config = dict(
    intermediate_size=2048,
    vocab_size=21824,
    hidden_act='swiglu',
    bias='none',
    parallel_block=False,
    init_std_qkv=0.0272,
    init_std_o=0.0338,
    init_std_up=0.0389,
    optimizer='muon_hyperball',
    weight_decay=0.0,
    warmup_steps=200,
    schedule='wsd',
    dataset='wikipedia_en',
)
MLP neurons of a small language model. Each row is named by its layer, matrix (gate and up: input weights) and neuron, and shows model dimensions 240-303. Each number is 128 + 24 x the weight over its row's rms, rounded and kept within 0 to 255. A neuron's up and down rows have the sign that makes its largest values positive.
Before each neuron's rows, "fires in" lists the words (lower case) most often at its 100 highest values on Wikipedia text that the model never trained on. A number after a token or word is its count.

fires in: "1" 86, "one" 12
L2.gate514 [134 182 137 110 155 128 174 127 133 101  71 155 126 187  93 125 108  99 158 127 100  96  95  94 103 133 154 108 132 116 131 118 159 101 134 163 132 125 127 137 140 108 134 127 120 166 143 111 134 129 107 116  57 119 104 136 136  87 134 157 106  72  87  75]
L2.up514 [ 94 125 143 113 122 105 133  93 144 108 133  92 186 129 157 138 144 146 144 129 121 115 123 118 113 130  97  89 126  97 163 136 110  75  97 139  93 120 135  97 169 124 149 129 123 118 121 108 129 136 136 113  84 107 160 127  99 147 109 134 170 127 148 160]

fires in: "state" 26, "county" 20, "district" 10, "the" 10, "regional" 9
L2.gate1675 [132 148 120 130 152 178  96 141 122 112  97 137  92 102 112 115 122 156 158 154 115  93 150 160 150 121 156 108 102 118 126 153 146 129 139 147 125 122 171 124 104 118 101  94 103  69 136 138 105 163 132 151 103 171 181 145 142 135 190 122 102 108 148 111]
L2.up1675 [176 145 143 114 158 168  91 155 134  97 110 122 117 144 116  97 147 139 152 161 123 117 125 124  98 109 137 135 136 128  88 110  85 120 140 125 122 128 143 141  97 126 105 122 130 139 149 131 123 111 129 105 185 158 104 115 134 152 107 113 138 119  97 121]

fires in: "of" 78, "at" 10
L2.gate348 [145 142 153  87 150 154 100  90 133 112 102 124 147 147 136 123 121 102 137 174 134 154 140 145 169 115 137 100 108 160 167 163 117 148 149  97  94 141 156 100 121 106 144 100 102 112 148 159 138 129 125  99  93 156 101 152 116 133  96 119 149 144  99  93]
L2.up348 [144  87 123  93 169 141 149 121 151 103 109 142 133 143 127 125 119 135 135 113 119 131 137 110 148 138  93  88  91 130 141 121 168 144 126 118  69 135 159  90 141 122 188 106 115 156 135 151 115  85 161 139 147 124  83 115 156 132 139 116 131 111  95 103]

fires in: "s" 18, "is" 14, "also" 6, "has" 6, "released" 4, "ridge" 4
L2.gate103 [114 109  99 110 125 108 158 138 137 157 134 157 110 112 156  84 141  99 121 164 135 118 126 131 156 119 144 159  93 130 122 172  92 147 170 132 108 122 104 106 146 165 147 106 132 128 135  84 165 130 102 125 151 136 110 121 110 101 112 147 107 155 161 159]
L2.up103 [138 128 106 103 129 154 141 162 134 131 110 155 121 129 167 172  91 139 162 142 149 144 111 188 167 101 144 139 148 138 125 108  89 148 172 130 191 145 102 157 171 146  73 134 129 144 129 103  98  77 127 123 152 129 164 135 126 149 121  85 125 128 151 101]

fires in: "at" 33, "for" 9, "from" 7, "during" 6
L2.gate83 [129  82 149 116 151 129 118  80 128 105  92 170 107 150  95 125 139 116 169 124 114 123 137 158 151  99 102 114 150 150 168 162 152 137  94 150  96 106 177 134 161 123 144 122 107 142 104 116 111  99 120 108 119 154 123 109 105 111 124 138 129 107 116 120]
L2.up83 [107 153 164 129  88 105 105  96 125 128 124 143  88 174 139 163 146 143 113 134 126 145 129 141 132 153 132  95 117 143 140 106 173 119 102 163 107 147 182 137 116  96 120 119 135 146 150 156 102  84 102 123  86 136 119 107 121 127 138 141 135 127 127 157]

fires in: "and" 23, "it" 22, "he" 12, "they" 7, "she" 5, "her" 4
L2.gate1747 [185 132 142 132  90 149 112 140 137 147 127 126 141 115  94 114 142  97 173  90 149 140 138 160 133 154 140 128 131 118 112 125 111 117 102 165 148 123 130 125 114 106 123 124 141 144 152 124 133 135 119 178  72 107 128 124 154 168  80 144 110 137 104 158]
L2.up1747 [154 143  93 115 123 149 140 117 100 143 134 114 119  72 139  94 127  91 146 149 123 105 133 117 143 128 121 117  97 150 142 109 117 137 128 152  99 139 136 122 153 154 144 118  97 147 122 131 142 114 127 156 138 136 110 136 147  94 167 128 108 127 115 122]

fires in: "he" 41, "it" 27, "she" 14, "they" 12
L2.gate140 [160 125 116 137 129 161 126 129 164 114 119  99 153 101 160 153 119 145 112 108 105  99 116 172  98 138 115 137 175 170 147 102 133 113  62 138 115  81 117 113 113 164 100 131 143 131 105 111 155 175  99 153 150 101 133  93 159 115 138 106 110 141 118 145]
L2.up140 [ 98 125 118 138 162 128 130  96 143 135 122 149 149 134 128 113 110 110 120 131 127 189 127 152  99 152 114 105 151  89 120 109 152 168 146 111 154 153 136 107 117  84 123 151 137 133 153 121 118 105 115 160 154 153 115 129 184  82  68 145 145 163  93 189]

fires in: "8" 14, "9" 12, "1" 12, "2" 11, "7" 9, "3" 8
L2.gate2004 [143 105  84 105 101 160  89  83  94 162 156 121 150 133  99 103 114 112 139 123  98  88 125 152  96 100 144 125 114  96 133  93 158 124 124  95 136 149 124 126 127 164 138 136 125 111 151 172 126 100 135 177 168 158 127 123 109  94 128 119  80 139  95 132]
L2.up2004 [141 107 153  86 122 139  99 112 127 149 120 106 110 144 140 131 170 117 159 121 133  70 153  98  92 132 139 110  95 129 113 124 113  96 124 159  76 118 125  79 151 121 139 141 100 166 107  99 109 108  98 139 141 187 122 126 192 150 105 106 116 122 100 140]

fires in: "years" 21, "time" 21, "season" 7, "year" 4
L2.gate542 [127 138 101  83  99  91 124 161 127  71 110 133 108 121  92 129 118 154 128  85 144 130 112 138 163 119 149 121 124 145 102 133 152 105 108 135 155 139 154 117 145 141 112 125 115 159 104 132 135 123 133 162  88 131 152 134 158 141 143 145 116 120 102 106]
L2.up542 [107  94 120 120  96 135 133 124 149 131 128 134 115  89 112 136 140  94  99 122 157 108 113 182 134 158 123 131 146 143 155 113 169 125 137 164 115 133 158  99 164 144  94 126 160  96 164 105 134 103 152 151 113 108 153 141 129 140 121 135 107 132  80 154]

fires in: "such" 48, "known" 20, "similar" 13
L2.gate1609 [154  98  83 115 168  89 148 124 126 143 138 129 108  84 129 149 103 118 111  72 135 108 147 110 120 153 145 138 139 140 116  88 151 106 150 128 159 128 163 130 173  77 102 120 145 149 139 116 148 130  91  80 139 161 162 134 138 130 124 133 129  94 129 117]
L2.up1609 [146 107 144  86 139 112 159 121 131 127 115  99 167 110 119 121 104 132 141 102 159 103 157 112 115 149 126 118 148  90 144 123 163 128 103  99 136 116 129 112 137 106 135 111 138 134 131 140  81 131  99 131 123 155 139 141 146 145 146 159 134  96 114 127]

fires in: "as" 34, "for" 16, "of" 13, "in" 10, "to" 8, "on" 7
L2.gate1533 [122 135  66 113 141 146 140 122 125 151 124 158  83 138 138 124 125 103 118 145 111 146 127 152 118 107 133 124 164  99 113 135 150 120 119 124 118 139 123 132 107 142 142 158  90 143 105 105 101 103 164 127 135 111 115 133 118 118 149 150 123 130 100 163]
L2.up1533 [125 118 103 142 121 175 146 110 123  96 132 145 116 121 124 157 112 138 118 120 156 143 132 130 108 111 146 115 152  99 107 113 149  86 142 156 119 145 150  96  77 140 123 126 141  99 116 118 130 105 168 137 165 116 153 154 106 147 159 103 138 127 171 134]

fires in: "year" 19, "war" 14, "years" 11, "season" 9, "december" 5
L2.gate1039 [173  79  72 115  78 128 130 112 125 121 107 169 144 162 121 123 152 140 158 154 163 141 109 163 177 144 115 153  82 121 151 134 110 140 109 149 172 145 171 123 149 148 158 151 134  79 138 125 145 118 140 151 138 125 140 168 143  98  79 110 139 149 162 145]
L2.up1039 [125 119 124 139  76 124 139 128 103 117 140 154 131 123 138 117 128 126 110 128 130 142 161 195 105 123 116 122 121  98 181 144 160 106  97 133 119 110 135 121  97 134 121 150 116 133 148 159 158  85 120 151 110  93 130 183 159 135 109 126 132 127 176 167]

fires in: "one" 22, "found" 11, "member" 8, "completed" 5, "present" 5, "user" 4
L2.gate1713 [159 125 141  99 113  99 137 131 138 140 131 123 125 111 157 122 119 122 128 117  85 143 152 134  87 129 137 158 126 147 173 130 133 107 109 145 116 134 107 104 116 141 157  71 117 138 144 124  72 124 121  92 130 136 120 150 117  75 156 140 139  89 119  93]
L2.up1713 [ 98  95 150 108 129 116 184 119 108 148  87 145  85 150 150 118 118 140 116 103 130 108 161 116  94 141 152  97 105 118 117 138 100 123 149 139 149 132 116 124 141 171 122 113 114 132 155 136 129 115  95 110  73 102 122 124 104 131 126 127 175 112 107 132]

fires in: "as" 93, "because" 4
L2.gate321 [152 104 134 117 155 121 157 148 135 121  89 150 161 147 146 114 110 103 140  68 123 139 149  98 129 107 130 133 133 124 112 136 109 146 114 112  72 119 133 148 139 106 144 116 125 126 117 113 115  76  91 129 131 132 121 113 127 130 151 123 125 146  93 173]
L2.up321 [131 125 110 171 161 126 130  97  90 148 182 133 165 124 120 145 132 135 173  96 116  88 125 109 116  88 130 136 109 141 106  97 139 117 148 141 135 163 113 107 114 107 121  94 104  92 136  87 109  94 133 138 130 135  85 130 156 151 161 117  75 162 147 164]

fires in: "to" 23, "would" 18, "from" 5, "go" 4, "must" 4
L2.gate1136 [117  82 144 105 111 132  95 164 170 125  91 126 154 146  79  97 125 122 124 132 120  80 108 104 132 115 107 139 160 141  85 135 162 156 138 112  88 120  62 108 128 153 138 122 130 129 137 148 118 108 140 134 116 125 144 105 150 117 125 107 125 135 137 117]
L2.up1136 [155 100 139  88 100 149 134 133  99 147 167 143 148 130 136  99 103 115 157 131 121 133 122 149 108 134 107 119 108 162 137 130 105 131 120 143  81 163  92 160 151 112 122 103 145 117 130 152 113 143 155 120 182 141 140 127 156  79 130 175 139 101 172 101]

fires in: "2020" 12, "2016" 9, "2018" 8, "2023" 8, "2019" 7, "a" 7
L2.gate179 [151 132 112 122 129 153 130 132 106 143 126 133 141 103 109 152 144 107 133 129 110 132 133 132  98 115 147 112 117 126 112 152  93 144 164  86 145 114 115 145 144 158 117 143 106 100 156 172 140 159 141 107 133 105  78 145 105  93 148 139  76 130 134 113]
L2.up179 [129 126 116 132 135 110 133 105  98 102 148 120 133 107 139  90 119  96 104 124 114 117 142 140 176 139 104 157 134 118 158  90 135 113 129 155  94 104 141 122 139 133 141 136  89 134 124 126 137  71 137 170 109 146 119  98 103 139 116 121  94 131 134 154]

fires in: "on" 63, "a" 4
L2.gate8 [131  72 109 123 131 127 199 120 151 108 105 148  99 165  94 128 155  87 170 118  74 138 144 120  99 149 112 104 152 133 116 107 158 134  92 125  91 121 124 133 110 204 132 145 153  65 107 153 116  98 135 143 120 114 116 125 124 171 111 159 115  99 100 145]
L2.up8 [128  93 126 126 127 141 148 148 155 115 122 125 110 154 133 118 111 119 159 135 187  94 123 153 165 117  78 109 115  86 133 133 159 129 147 118 130 151 136 167 108 139 166  89 106 107 148 114 126 158 145 121 124 125 103 146 103 105 135 144 140 132 148 144]

fires in: "of" 17, "previous" 12, "original" 10, "old" 7, "parent" 5
L2.gate1973 [ 97 109  98 130 152 123 137 127 124 114 101 138  99  93 150 111 110 100 134 164 123 125 100 163 122 137 161 126 164  77 121 135 127 157 133 120 139 114 152 129 126 123 123 148 100 112 139 134 105 123 150 173 131 167 123 114 115 159 139 153 180 121 153 123]
L2.up1973 [140 105 122 125 105 113 144 123 147 106 103 143 129 165 153 123 106 110 125 100 118 109 122 107 116 154 103 121 170 115 108 117 108 132 141 152 160 105 127  99  93  83 111  97 108 130  98 108 154 122 152 113 165 104 134 146 146 117 132 112 120 145 137 174]

fires in: "he" 85
L2.gate1071 [130 128  83 132 136 134 151 121  90 137 124  96 116 118 156 185 124 138 131 104 115 120 162 103 158 149 101  55 152 107 143 120 120 120 151 131 112 112 164  86 163 142 144 121 167 149 148  78 127 126 100 140 149 125 126 138 175  89 134 156 131 148 139 165]
L2.up1071 [144 130 115 117 141 147 112  98 122 142 149 101 123 114 145 182 155 107 146 134 123 121 143 134 126 117 120  93 167 107 144 128  99 136 146 126 100 143 161 113 207 139 112 154 159 124 127 104 143 153 122 115 151 113  99 113 181 121 170 143 121 163 116 183]

fires in: "such" 47, "these" 16, "both" 15, "those" 7, "this" 6, "two" 4
L2.gate912 [133  93 178 121 104 130 147 109 103 138  90 155 130 117  94 119  91 177 105 129 154 119 185 152  68 107 140 122 132  95 100 138 163 117 141 158 142 159 143 128 128 106 125 123 142 123 109 136 155 141 182  74 134 168 117 165 181 132 120 103 179 126 160 142]
L2.up912 [118 121 123 137 141 108 123 104 130 148 150 151 157 109 103 110  77 149 122  83 128  92 170 171 173 153 143 109 111 141 123 147 136 137 114 116 173 119 108 135  77 111 109 130 137  98 125 105 133 164 183 158 124 147 105 162 144 133 153 106 119 122  63 137]

fires in: "bs" 18, "year" 13, "years" 13, "bdo" 6, "as" 6
L2.gate1873 [ 95 142 118 135 142 104 124 158 167 166 134 127 121 155 162 151  92 111 106 129 123 133 131 106  98 115 106 115 150 137 118 151 141 149 156 157 135  78 177 129 148 152 131 117 117 134 145 143 102 156 170 158 143 126 145 128 166 102 123 112 128 158 106 122]
L2.up1873 [133 143 142 112 140 108  92  83  82 170 160  96 120 130 131 132 137  98 164  97 135 131 165 127 135 116  97 122 106 124 152 115 126 128 177 170  94  63 169 119 147 114  86 165 124 134 198 122 128 158 133 106 124  67 128 114 102 126  72 138 145 110 117 107]

fires in: "in" 27, "to" 11, "from" 8, "on" 4
L2.gate1508 [163 122 174 126 138 132 127 102 154  88 140 145 152 128 124 131 121 129 129 125 153  95 149 112 139 158 147 118 107  82 129 112 119 134 133 105 112 123 128 124 146 153 122 111 129 124 131 152 145 102 149 135 119 122 170 155  85  88 120  62 134 156 150 103]
L2.up1508 [162 165 153 141  86 164 108 115 149 100 135 141 149  83 145 150 119 102 124 133 116 148 134  97 111 154 149 142 115 142  98 124 105  96  72 135 128 173  89 140 132 113 107 137 131 101 126 126 141 127 159 130  94 136 177 148 148  99 103 118 142 140 103 116]

fires in: "of" 62, "the" 11, "his" 7, "developed" 5
L2.gate1100 [121 138  90 145 139 155 157  61 146 112 128 152 168 119 125 107 105 139 119 142 134 152 103 155 179 140 121 116 142  70 156 108 137 121 159 122 134 117 143 119 102 127 123 153  99 123 109 135 119 135  58 115 118 131  95 108 151  83 155  87 117 134 138 109]
L2.up1100 [137 159 132 135 151 107 118 125 115 148 102 119 176 118 116 109 130  89 146 175 162 124 104 135 135 126 108 140 121 162  93 101 112 127 149 157 142 110 192 121 138 110 126 134 127 147 167 115 127 140 119 123  92  73 130 124 137 120 142 109 145 115 129  40]

fires in: "most" 23, "time" 12, "first" 9, "highest" 5, "second" 5
L2.gate958 [119 115 130 130 146 151 121  93 123 139 124  88 107 113 124 133 145 153 124 166 117 148 125 153 142 150  91 138 120 112 121 147 159 120 119 136  96  84 131 142 112 124 113 152 114 143 138 133 178 144 105 190 139 156 107 136  97 142 176 123  87 136 159 112]
L2.up958 [158 164 122 187  97 134 119  81 127 104 125  90 150 128 128 184 139 130 102 160 130 132  91 130 109 137 110 166 148 107 112 112 152  61 117 152 110  92 165  79 118 117  85 136  82 109 147 111 117 110 160 139  81  95 100 118 106 119 156 153 114  98 125 171]

fires in: "his" 31, "s" 10, "their" 7, "its" 6, "her" 5
L2.gate1210 [153 109 152  87 111 125 107 156 127 114 154  70 143 116 111 145 129 120 131 114 104 122 118 132 158 171 102 125  89  82 113 114  88 107 108 113 120 129 139  96 167 143 104 108  77 121 104 119 107 123  97 132 128 132 102 119 124 135  74 104 122 126 112 138]
L2.up1210 [ 91 135 136 121 101 115 127 106  97 166 146 126 152 153 126 106 109 116 128 137 109 133 109  68 119 199 162 168 102 106 109 145  91 112 119 146 112 154 110 127 139 141 104 141 117 127 119 113 101  94 101  96 117 102  94 132  97 152  99 117 110 121 120 113]

fires in: "by" 97
L2.gate1342 [139 117  67 116 181 154 128 130 125 183 138 122 142 177 155 151 158 119 126 141 129 136 137 104  98 138 122 114 163 150  87 122 130  90 134 104  88 172 111  90 180 154 126 143 137 182 114  98 140 123 143  99 157 108 120 148 154 103 116 126  99 159 136 177]
L2.up1342 [121 140 127 144 135 112 133 117 136 169 112 162  87 121 138 170 167 146 163 125  98  86 113 154 159 141 113 137 155 143 112 133 132 139 158  92  91 112 169 141 124 151 115 124 133 119  87  89 121 157 120 129 132 130  88  75 142 147 107 144 111 130 131 110]

fires in: "of" 21, "for" 18, "where" 8, "home" 5, "house" 5, "to" 5
L2.gate1030 [124 127  97 131  93 108 130 138 145 110 153 161 119 136 110  95 130 110 181 129 120 107 128 162 106 150 134 139 184 121 105 165 192 106 159  97 125 129 161 122 106 181 144 117 101 101 102  86 157 100 150 130 123 173 142 130 155  86 128 144 164  85 127 184]
L2.up1030 [134  92  89 137 100 118 155 129 179 145 145 144 157 123 118 103 128 151 154 105 143 127 165 140 144 109 133 114 126 107 130 174 124 153 122 129 127  72 105 139 127 111 123 106 142 135 145 109 146 120 101 145 122 156 147 169 134 163 109 142 127 137  86 169]

fires in: "at" 17, "from" 15, "through" 7, "event" 5, "types" 4, "ed" 4
L2.gate388 [102 133 174  81  72 135  99 136 138 126 116  93 126 104 110 203 135 117 112  80 143 154 117 127  90 132 171 133 137 116 159 134 136 110 138 100 121 115 154 108 114 130 138 135 153 128 142 167 124 103 100 103 120 150 142 132 150 106 127 144  86 126 180  91]
L2.up388 [123 139 131 101 108 171 154 152 139 128 111 115 113 154  75 143 109 127  80 159 184 140 113 103 101 152 150 124 134 111 141 107 141 124 107 146 113 102  82 114 131 153 126 125 157 146 124 180 155 121 133 101 141 124 160  77 134 139  94 145 112 118 123 131]

fires in: "of" 38, "first" 11, "the" 10, "second" 6
L2.gate655 [109 128 143 133 130  77 139 116 136 114 122 132  92 140  86 122 131 113 133 135  71  94 178 106  98 126 166 148 106 135 105 144 123 112 123 129 136 117 151 141  68 140 141 127 117 178  85 142 110 111 124 163 115 115 120 131 118  81 144 153 137 125 105 112]
L2.up655 [107 142 129  93 122  78 145 117 106 118  94 107 154 130  92 103 110 111 147 121 101 137 134 122 111 165 106 142 115 104 107 153 181 120 148 106 178 116 137 121  74 136 128 132 143 138 101 112 137 107 143 144 133 120 114 139 140 136 150 140 118 119 132 169]

fires in: "november" 15, "october" 14, "1998" 8, "2009" 6, "2018" 6, "2016" 5
L2.gate441 [ 92 137 107 128 113 144 133  47 179  93 107 156 123 141 128 171  91 144 183 139 117 125 168 125 148 145 161 114 132 116 105 184 125 164  88 106 123  91 144 104 139 115 139 141 108 169 104 102 128 125 161 127 138 120 144 136 136 108 114 123 101 131  86 156]
L2.up441 [140 157 125 135 123 113 159 134 115 112 128 129 132 103 128  99 119 135 119 166  92 113 134 134 133 142 162 113  69  91 125 156 148 109 126 129 136 136 164 110  98 163 196 132 123 101 135 110  82  97 109 140 129 108 101  95 108 131  86 118 156 164 171 124]

fires in: "as" 57, "from" 11, "at" 10, "in" 8, "with" 5
L2.gate1044 [130  75 162 178 124  92  80  87 108  94 127 123 172  97 178 122 116 106 119 197 124  82 162 144 131 127 118  56 107 128 111 136 153 129 118  86 130 120 142 135 157 148 135 117 116 106 130  87 142 110 152 129 118 108 170 162  96 132 131  97 122 124 163 158]
L2.up1044 [134 122 174 124 169 127 120  94 118 133 155 141 124 142  82 127  95 120 140 132 117  99 151 139 134 106  98  88 142 129  81 100 166 148 105  91 130  73 127 171 107 156 130 101 143 140 115 135 176 124 117 102 115 158 177 181  97 161 130 102 163 137 141 108]

fires in: "s" 71, "his" 22, "the" 4
L2.gate1738 [145 120 116 134 112 102  83  72 134  88  92 171 109 138 100 187 118 120 123 124 139 146 127 151 188 123 144 136 172 106 127 132 128 151 112 159  83 105 142 126 139 123 109  95 123  96  83 122 184 112  87 129 134 114 154 148 110 148 158  98 112 117 159 224]
L2.up1738 [189 101 132 113  66 158  95 122 146 136 134 118 135 145 174 132 124 105 163 127 170 114 140 107 114 140 147 131 100 101 142 159  99 171 135 115 147 130 130 149 123 158 126 105 159 139 114 152 108 105 129 124 138 148 114  85 154 137  88 124 143 129 127  98]

fires in: "of" 69, "the" 21
L2.gate600 [128  93 110 122 121 102 107 149 111 115  83 202  97 131 126 107 127 127 125  92 115 144 109 100 115  89 124 101 117 102 117 130 157 132 174 114 114 165 100 143 116 156 126 119 107 107 128 121 108  85  88 134 149 144 197 113 133 161 134 149 138 173 129 148]
L2.up600 [122 121 126 135 135  97 148 166  97 103 121 179 190 124 127 105 119 113 110 109 105 113 110 128 155 107 134  99 110  97 156 136 135 122 140 115 104 106 126 157 124 184 175 120 106 132 116 107 143  85 129 148 154 160 181 108 124 146 163 135 156 152 103 122]

fires in: "two" 20, "three" 12, "both" 12, "band" 6, "rest" 5
L2.gate1017 [129  98 164 132 147 151 172 145 116 156  93 143 142 112 152 114 132 133 129 122 133 151 174 131 120 145 148 140 171  98 123 125 153 147 156 121 105 121 138 121 119 122 159 119 122 100 107 144  93 152 137 160 156 135 104 113 116 126 161 148 134 117 131 184]
L2.up1017 [146 120 106 133 104 127  91 117 111 102  62 147 175 115 137 111  97 128 132 148 141 159 160 147 144 111 134 146 128 168 145 107 108 110  99 117 134 115 153 177 109 106 134 118 142 162 145 118  68 147 165 157 145 153 136 119 138 125 165 140 184 117  99 156]

fires in: "of" 51, "1977" 4
L2.gate720 [106 159 146 133 157 154 117  96  95 152 148 107 168 109 108 121 127 110 114 138  86 155 166 148 120 113  98 124  75 117 135 147 124 157 126  79 150 130  96 139 117 149 132 121 110  87 100 125  97 140  88 140 133 143 101 161 105 153 156  94 140 128 149 155]
L2.up720 [130 147  89 162 179 127 129 115 113 166 124 122 137  87 188 169 132 150 151 118 124 100 133 101 135 117 132 100 135 164 101 117 198 148  71  89 106  79 163 138 142  95 147 100 105 110 124 136 100 137 114 149  93 132  85 125 132  84 164  80 183  64 145 137]

fires in: "it" 51, "its" 14, "reaction" 7, "she" 6, "described" 4
L2.gate1471 [131 131 132 105 142 149 131 156  94 133 110 127 164 134 101 135 150 109 113 124 140 130 141  87 165 111 128 133 156 123 126 143 149  62 131 132 132 112 132 127 144 113 133 140 149 143 101 171 130 153 116 125 151 142  92 117 124 139 146 154 111 120  98 127]
L2.up1471 [177 122 130 108 133 164 116 158 104 140  91 141 148 133 144  96 156 101 136 114 163 131 145 111 166 130 132 107 127 147 119 171 172  96 112 140 118 130 127  95 136 116 124 121 190 107 137 125 111 144 158 124 164 160 130 156  88 164 166 174 111 152  89 132]

fires in: "a" 29, "an" 16, "various" 6, "any" 5, "single" 4
L2.gate527 [112 143 173 125 172 120 112 134  81 123 117 147 148 118 154  93  99 137 150  77 134 134  93 134 121 102 128 127 136 139 152 124 143 147 124 130 123 172 118 109 123  73 107 135 105 165 112 111 125 145 128 112 120 105 112 139 140  99  77 112  84 138 131 116]
L2.up527 [156 149 100 149 145 121 150 139 116 132 154 134  98 132 148  99 108 135  91  43 145 155  83 127 165 106 107 126 136  83 115  94 142 183 132 110 151 152 152 127 162  89 121 138 126 149 155 144 114 147 142 141 131 128 119 148 122 133 124  91  93  84 126 122]